MLP neurons of a small language model. Each row is named by its layer, matrix (up: input weights) and neuron, and shows model dimensions 160-287. Each number is 128 + 24 x the weight over its row's rms, rounded and kept within 0 to 255.
After each neuron's rows, "fires on" lists the tokens most often at its 100 highest values on Wikipedia text that the model never trained on; "fires in" lists the words (lower case) most often at its 100 highest values on Wikipedia text that the model never trained on. A number after a token or word is its count.

L5.up976 [123 172  95 150 125 122 120 126 135 109 117 159 146 136 148 104  89 114 139 113 103  97 147 128 109 102 156 141 123 111 100 104 145  86 160 128  91 145 104 131 159 128 115  62 149 128 150 148 187 137 121 162 116 148 103 137  93 161  85 111 172  95 114 193 157  94 161 133 111  66 162 142 122 153 113 150 142 176 125 109 170 121 118 137 109  97  98 115 112 127  78 106 157 144  79  96 119 127 123  92  87 117 121 142 122 156  91 129 126 126 102 102 141 173 114 157 112 114 112 174 131 156 110 138 124 150 147 123]
fires on: " the" 51, "s" 12, " The" 10, "The" 8, " its" 4
fires in: "the" 69, "s" 12, "its" 4

L3.up274 [143 126 108 151  88 126  90 168 113  99 150 152 138 143  98 152 119 135 172 125 135 139 139 114 112 146 112 146 129 126 107 103 152 145 140 155 134 104 119 124 105 142 138  89 115 137  79 113 182 125 151 132 120  75 110 118 145 145 130 142 112 145 118 150 130 144 117 102 116 153 129 122  97 139  66 123 118 155  88 120 106  72 104  96 123 163 131 122 114 130 119 130 176 109 142 154 132 189 138 127 118  80 176 136  95 106 122 144 133 144 134 161 172 113 151 111  74 153 108 149 149 101 113 110 147 128 128 100]
fires on: " and" 92
fires in: "and" 92

L3.up1018 [114 134 122 106 161 141 137  94 123 129 173 109 119  86 159 134  90 155 181 131 116 125 139 104 164 117  75 108 164 122 112 153 104 125 119 103 167 137 156  88 137 104 140  80 138 112 161 133 171 107  77 131  87 134 133 123 126 129 130 128 171 115 110 102 134 133 157 129 120 118 136 130 130 147 108 155 156 133 124 136 141 129 125  96 173 167 148  92 120  94 154 160 149 133 126 129 129 107 138 105 171 176 148 103 125  53 134 113 143 107 102 123 106 172 107 110 110 136 124 128 170 149  91  63 123 141 102 138]
fires on: " with" 23, " by" 17, " of" 13, " time" 12, " Japan" 7, " I" 5
fires in: "with" 23, "by" 17, "of" 13, "time" 12, "japan" 7, "racing" 4

L3.up578 [105 119 127 103  90 169 120 130 125 142 109 115 123 181 109  86 156 120  92  90 117 128  95 173 125 126 114 158 150 156 138 111 133 115 114 151 127 107 109 125 140 148 113 139 115 101 158 117 137 121 115 117 160 158 144 147  77 186 115 145 125  99 141  81 104 123  85 121 120 135 191 143 140 153 152 168 101 119 144 145 167 141 137 164 112 130 134 127 170 140 145  80 173 129 128 125 155 119  98 116 148 108 112 123 124  95 156 129  84 153 114 128  94 133 143 119 118 126 183 164 158 167 150 162 135 134 120 102]
fires on: " to" 80, " that" 14
fires in: "to" 80, "that" 14

L3.up714 [161 128 162 124 135 159 176 140 118  98 140  87 111 124 149 129 124 140 161 122 191 101 162 144 119 137 117 120 132 138 116 125 138 109 175  98 105 110 103 123 106 119  93 140 121 130 146 127 152  89  94 139 139  66 156 138 190 108 131 105 140 130  83 140 129 156 136 150 137 140 132 137 178 111 157  96 133 153 101 124 131  69  90  92 141  89 135 125 161 101 111  98 106 121 107  69 121 104 135  91 106 115 164 113 144 125 190 146  63 105 154 142 146 155 166 157 120 135 162 128 120 153 147 149 119 131 146  96]
fires on: " from" 31, " University" 14, " State" 5, " School" 4
fires in: "from" 31, "university" 14, "state" 5, "school" 4

L3.up951 [128 168 142 111 124 150 145  93 104 140  99 131 111 113 148 107 152 106 123 144 156  98  78 103 139 122 156 118 132  57 133 110 124 135  87 148 140 143 149 184 116 116 152  88 143 150 141 140 125 107 104 148 125 121 141 134 143 133 150  93 126 114 140 128 133 131 157 108 146 116 122 118  88 161 122 128 106  71 152 113 122  80  83 129 109 189 109 138  94 154  90  91 114 122 119 123 117 140 116 122 104  97  77 144 164 135 115 114 118 139 119 123 140  77 137 139 160 152 109 144 170 108 128 128 156 133 146 129]
fires on: " of" 71, " American" 8, " for" 7
fires in: "of" 70, "american" 8, "for" 7

L3.up460 [111 120 105 125 164 115 146 103 131 136 116 110 108 106 125 131 145 141 114 164 145 139 127 163 103 103 120 107 163 117 123 125 147 130 134 142 120  92 180 149  80  96 155 100 168 118 104 122  98 102  98 129 119 100  80 176 144 138 173 112 133  95 125 123 107 103 122 119 132 116 125 102 121  98 134 122  99 133 153 158 138  85 131 139 130 187  95 131 123 115 118 113 134  90 159 109 124 146 116 133  90 101 121 160 129 153 135 124 125  80 140 153 147 101 118 143  92 128 168 123  94  86 116 144  90 120 109  77]
fires on: " who" 35, " which" 24, " that" 7, " so" 4
fires in: "who" 35, "which" 24, "that" 7

L3.up1301 [158 126 130 145 134 164 154 129 105  89 152 136 157  85 143  95 148 130 121 127 152 135 144 147  98 150 132 134 135 131 174 139 155 156 126 136 115 131 164 158 114 144 130 120 102 108 105 139 118 125 141 138 124 134 128  88 101 156 159 101 112 114  93 114 114 110 124 125 136 140 172 108 115 167 102 120 155 128 162 132 153 132 180 147  76 110 137 125 159 165  97  79 106 157 172 130 161 122 120 110 148 103 104 117 133 128  91 116 128 130  81 105 105 136 119 154 100 126 154 122 129 156 145 143 135 113 106 156]
fires on: " to" 23, " all" 15, " once" 10, " yet" 5, " and" 4
fires in: "to" 23, "all" 15, "once" 12, "yet" 5, "and" 4

L3.up21 [137 131 118 128 170 153 163 154  50 165 139 104 120 114  85 108 128 138  81 133 105 138 157  80 118 154 144 121 137 130 133 103 137 120 146 151  98 151 120 146 166 131 152 131 132 130 138 116 107 132 116  90 118  98 123 149 107 127 143 106  71 157 100 138  93 167 114 145 141 119  99 122 132 134 124 115 137  96 116 108 159  90 147 159  86 133 101 132 169  89 114 135 154 138  99  98 165 144 141  79 159  83 136  81 113 150 112 166 116 123 137 116  98 139 110 131 156 160 145 114 132 123 135 151 106 102 125 156]
fires on: " of" 49, " from" 21, " with" 16, " to" 8, " for" 5
fires in: "of" 49, "from" 21, "with" 16, "to" 8, "for" 5

L3.up1281 [153 118 145  78 123 115 124 166 125 137 138 104  79 130 109 118 143 113 145 160 100 144  98  96 132  84 103  91 143 157 131  90 117 173  94 123 141 131 101 154 122 147 155 123 131 126  76 160  91 106 136 111 106 151  92 128  99  96 180 115 105 115 142 131  88 140 123 125  91 135 168 119 157 115 113 123 101 150 119 138 166 145 126 102 141 148 157 141 158 151 138 117 117 150 148 119 153 125  69 149 113 102  65 106 102 109 124 123  91 150  96 105  92 155 136 137 135 101  88 152 131  85 113 146 113 131 148 140]
fires on: " which" 35, " that" 11, " series" 4
fires in: "which" 38, "that" 11, "series" 4

L3.up1837 [118 121 153 107 114 139 131 149 107 154 116 102 122  69 128 100 139 136  97  92 156 114 125  99 119 109 112  98 127 165 161 100 136  98 124 119 150 119 121 145 128 159 190 177 129 131 126 153 119 156 107 134  95 113 130 109 183 130  84 141 120 121 146 107 108 170 126 128 106  89 143 126 111 126 128 111 104 108 157  81 140 125 150 160 137 148 119 108 135 126 146  84 148 126 131  90 109 142 134 114  78 143 199 156 179 141 126  87 186 128 131 149 158 124 154  85  79 114  87 135 184 141 120 100 136 115 134 143]
fires on: " when" 16, " with" 12, " as" 10, " until" 9, " at" 8, " after" 6
fires in: "when" 16, "with" 12, "as" 10, "until" 9, "at" 8, "after" 6

L3.up204 [ 83 123 121 129 117 124 109 125 153 164 166 114 119 138 169  98 108 153 149 141 160 146 143 169 166  99 137 122 174 115 119 136 144 134 124 152  82 162 114 142 117 121 140 160 121 142 114 175 115 105 141 156 100 115 135 123 117 165 103 146 139 115 159 181 133 143 137 133 141 151 152 174 101 153 148 139 153 130 102 150 165 103 120 139  91  95 115 131 120 163 127  62 148 148 135 127  62 121 145 170 109 124 166 160 133 130 125 135 127 148 163 100 120 145 138 118 132 112 125 135 131 100 214 125 118 144 104 146]
fires on: " the" 50, " its" 15, " this" 10, " some" 6
fires in: "the" 50, "its" 15, "this" 10, "some" 6

L3.up582 [178 127 121 135 138 169 134 106 104 175 121 110  89 134 124 127 117 140 114 117 161 118 131 101 134 128  90 135 139 112 111 111 136 157 181 118 115 155 138 136 131 143 134 152 135 100 164 120 158  91 149 125 107 127 161 152 155 155 104 137 115 127 165 140 111  93 114 184  89 148 147 169 139 177 131 144 114 115 115 114 179 153 172 113 101 146 175  97 122  75 145 147 162 111 105 120 128 148 129 107 122 103 161 126 120  98 152 108 130 157 124 124 169 103 102 135 122 167 154 166 151 112 140 166 114 153 106  84]
fires on: " by" 49, " in" 13, " from" 12
fires in: "by" 49, "in" 13, "from" 12

L3.up660 [152 122  91 162 125 108 136 134 155 182  82 105 117 165 126 130  98 175 152  86 140 102  87 141 124 163 161 146  86 118 135 104  98 111 109 110  95 109 141 101 125 141 105 167 109 119 139 155 130 112 151 154 107 112 114 120 148 152 118 178 155 118 118 127 123 162 156 108 118 140 139 166 131 105 109 113  86 131 105 117 161 136 167 142 137 121 113 125 123 127  85 154 136 134 127 116  84 101 124 122 136 120 140 137 168 140 125 121 140 144 127 132 137 129  64  95 158 137 118 126 135 137 119  99 131 147  83 120]
fires on: " him" 21, " with" 19, " while" 5, " as" 4, " at" 4
fires in: "him" 21, "with" 19, "while" 5, "as" 4, "at" 4

L3.up1537 [162 141 114 146 138 135 156 116 149 127 100 109 106  88 117 147 136 139  98 132 153 155 169 129 142 107 119 171  89 100 187 116 123 125 152 120 120 126 169 161 136 114 181  74 122 194 110 139 122 109 100 133  84 131 131 116 102  87 154 110 106 138 128 132 141  99  84 143 106 126 134 143  92  99 151 128 123 109 113 150 129 127 106 129 122 136 149 154 104  86 149 145 129 111 115 129 130 135 133 136 143 100 100 128 149 113 132 112 128 138 111 126 125 134 190 193 128 166 122 140 145 112 154 149 134  76 130 179]
fires on: " of" 79, " from" 9, " to" 7
fires in: "of" 79, "from" 9, "to" 7

L3.up1045 [149 118 139 115  92 129 167 108 122 129 119 120 141 122 160  69 127 124 149 153 120 141 108 137 146 109 107  82 139 126 132 128 119 144  82  83 110 167 160 131 124 120 129 143 113  61 116 139 130  89 125 116 105 139  87 164 129 100 130 151 109 105  93 129 168 154 151  92 133 113 152 120 142 117 132 127 120 166 162 154 124 116 166 103 182 103 118 122 110 133 135  92 151 142 155 171 164 136  85 147 106 159  95 131 154 117 174 154  97 169 125  79 119 160 137 120 142 153 144 148 148 146 177 132 141  92 116 114]
fires on: " can" 12, " was" 11, " is" 11, " were" 9, " still" 8, " that" 6
fires in: "can" 11, "was" 11, "is" 10, "were" 9, "that" 6, "still" 6

L3.up476 [ 83 130 120 108 109 128  92 144 149 106 100 168  89 174 103 109 163 114 103 133 122 109  88 125 126 150 175 175 141 154 106  78  95 150 105 144  84 155 110 147 128 162 137 110 128 114 153 113 134 147 137 149 141 100 128 115 114 136 118 147  87 175 155 123 123 149 124 153 100 129 139 166 127  97 181 127 117 141 146 159 118 151 102 137 102 117 127 121 160 136 113 144 122 137 117 143 163 160 138  94 127 123 183 150 144 135 132 137 146 136 155 148 120 140 119 110 167 127 164  96 124 178 163 126 133 136 107 126]
fires on: " to" 40, " on" 33, "t" 6
fires in: "to" 40, "on" 32, "t" 6

L3.up818 [168 147 103 141 133 133 124 103 151  64 160 145 119 163 143 116  88 131 135  87 112 136 119 169  79 153 128 128 138 144 105 124 146 114 101 170 152 138 140 121 162 138  93 110  66 119 126 145 104 127 153 141 126 118 150 102 133 151 118 112 113 130 186 100 103 144 137 150 169 125 118 139 132 134 162 125 113 115 163 116 157 112 157 149 186 126  73 143 103 133 133 111 137  95 120 156 146 153 100 158 131 132 129 164 144  99 132 102 165 121 150 143 172 129 124 132 115 118 146 119 132 168 159 150 154 137 120 133]
fires on: " of" 54, " that" 26
fires in: "of" 52, "that" 26

L3.up981 [117 118 146 126  99 148 134 127 162 129 146 118  96 125 154 130 106 109  87 173  97 104 113 112 157 119 142 131 124 135 148  91 106 154 131 129 128 113 129 146 126 123  91 113 130 128 147 177 104 129 159 139 161 116 131 122 142  94 138 156 145 145 187 140 150 174 163 134 110 132 108 120 117 179  93 130 105 154  73 181 134 122 115 121  77 145 140 105 152 136 161 101 165 160 139 151 105 181  94 124 110 135 190 129 114 132 157 131 136 145 134 109  89 117 134 157  94 165 130 152 128 117 102 130 152 117 144 153]
fires on: " had" 24, " and" 22, " they" 9, " the" 5, " he" 5, " his" 4
fires in: "had" 24, "and" 22, "they" 9, "the" 5, "he" 5, "his" 4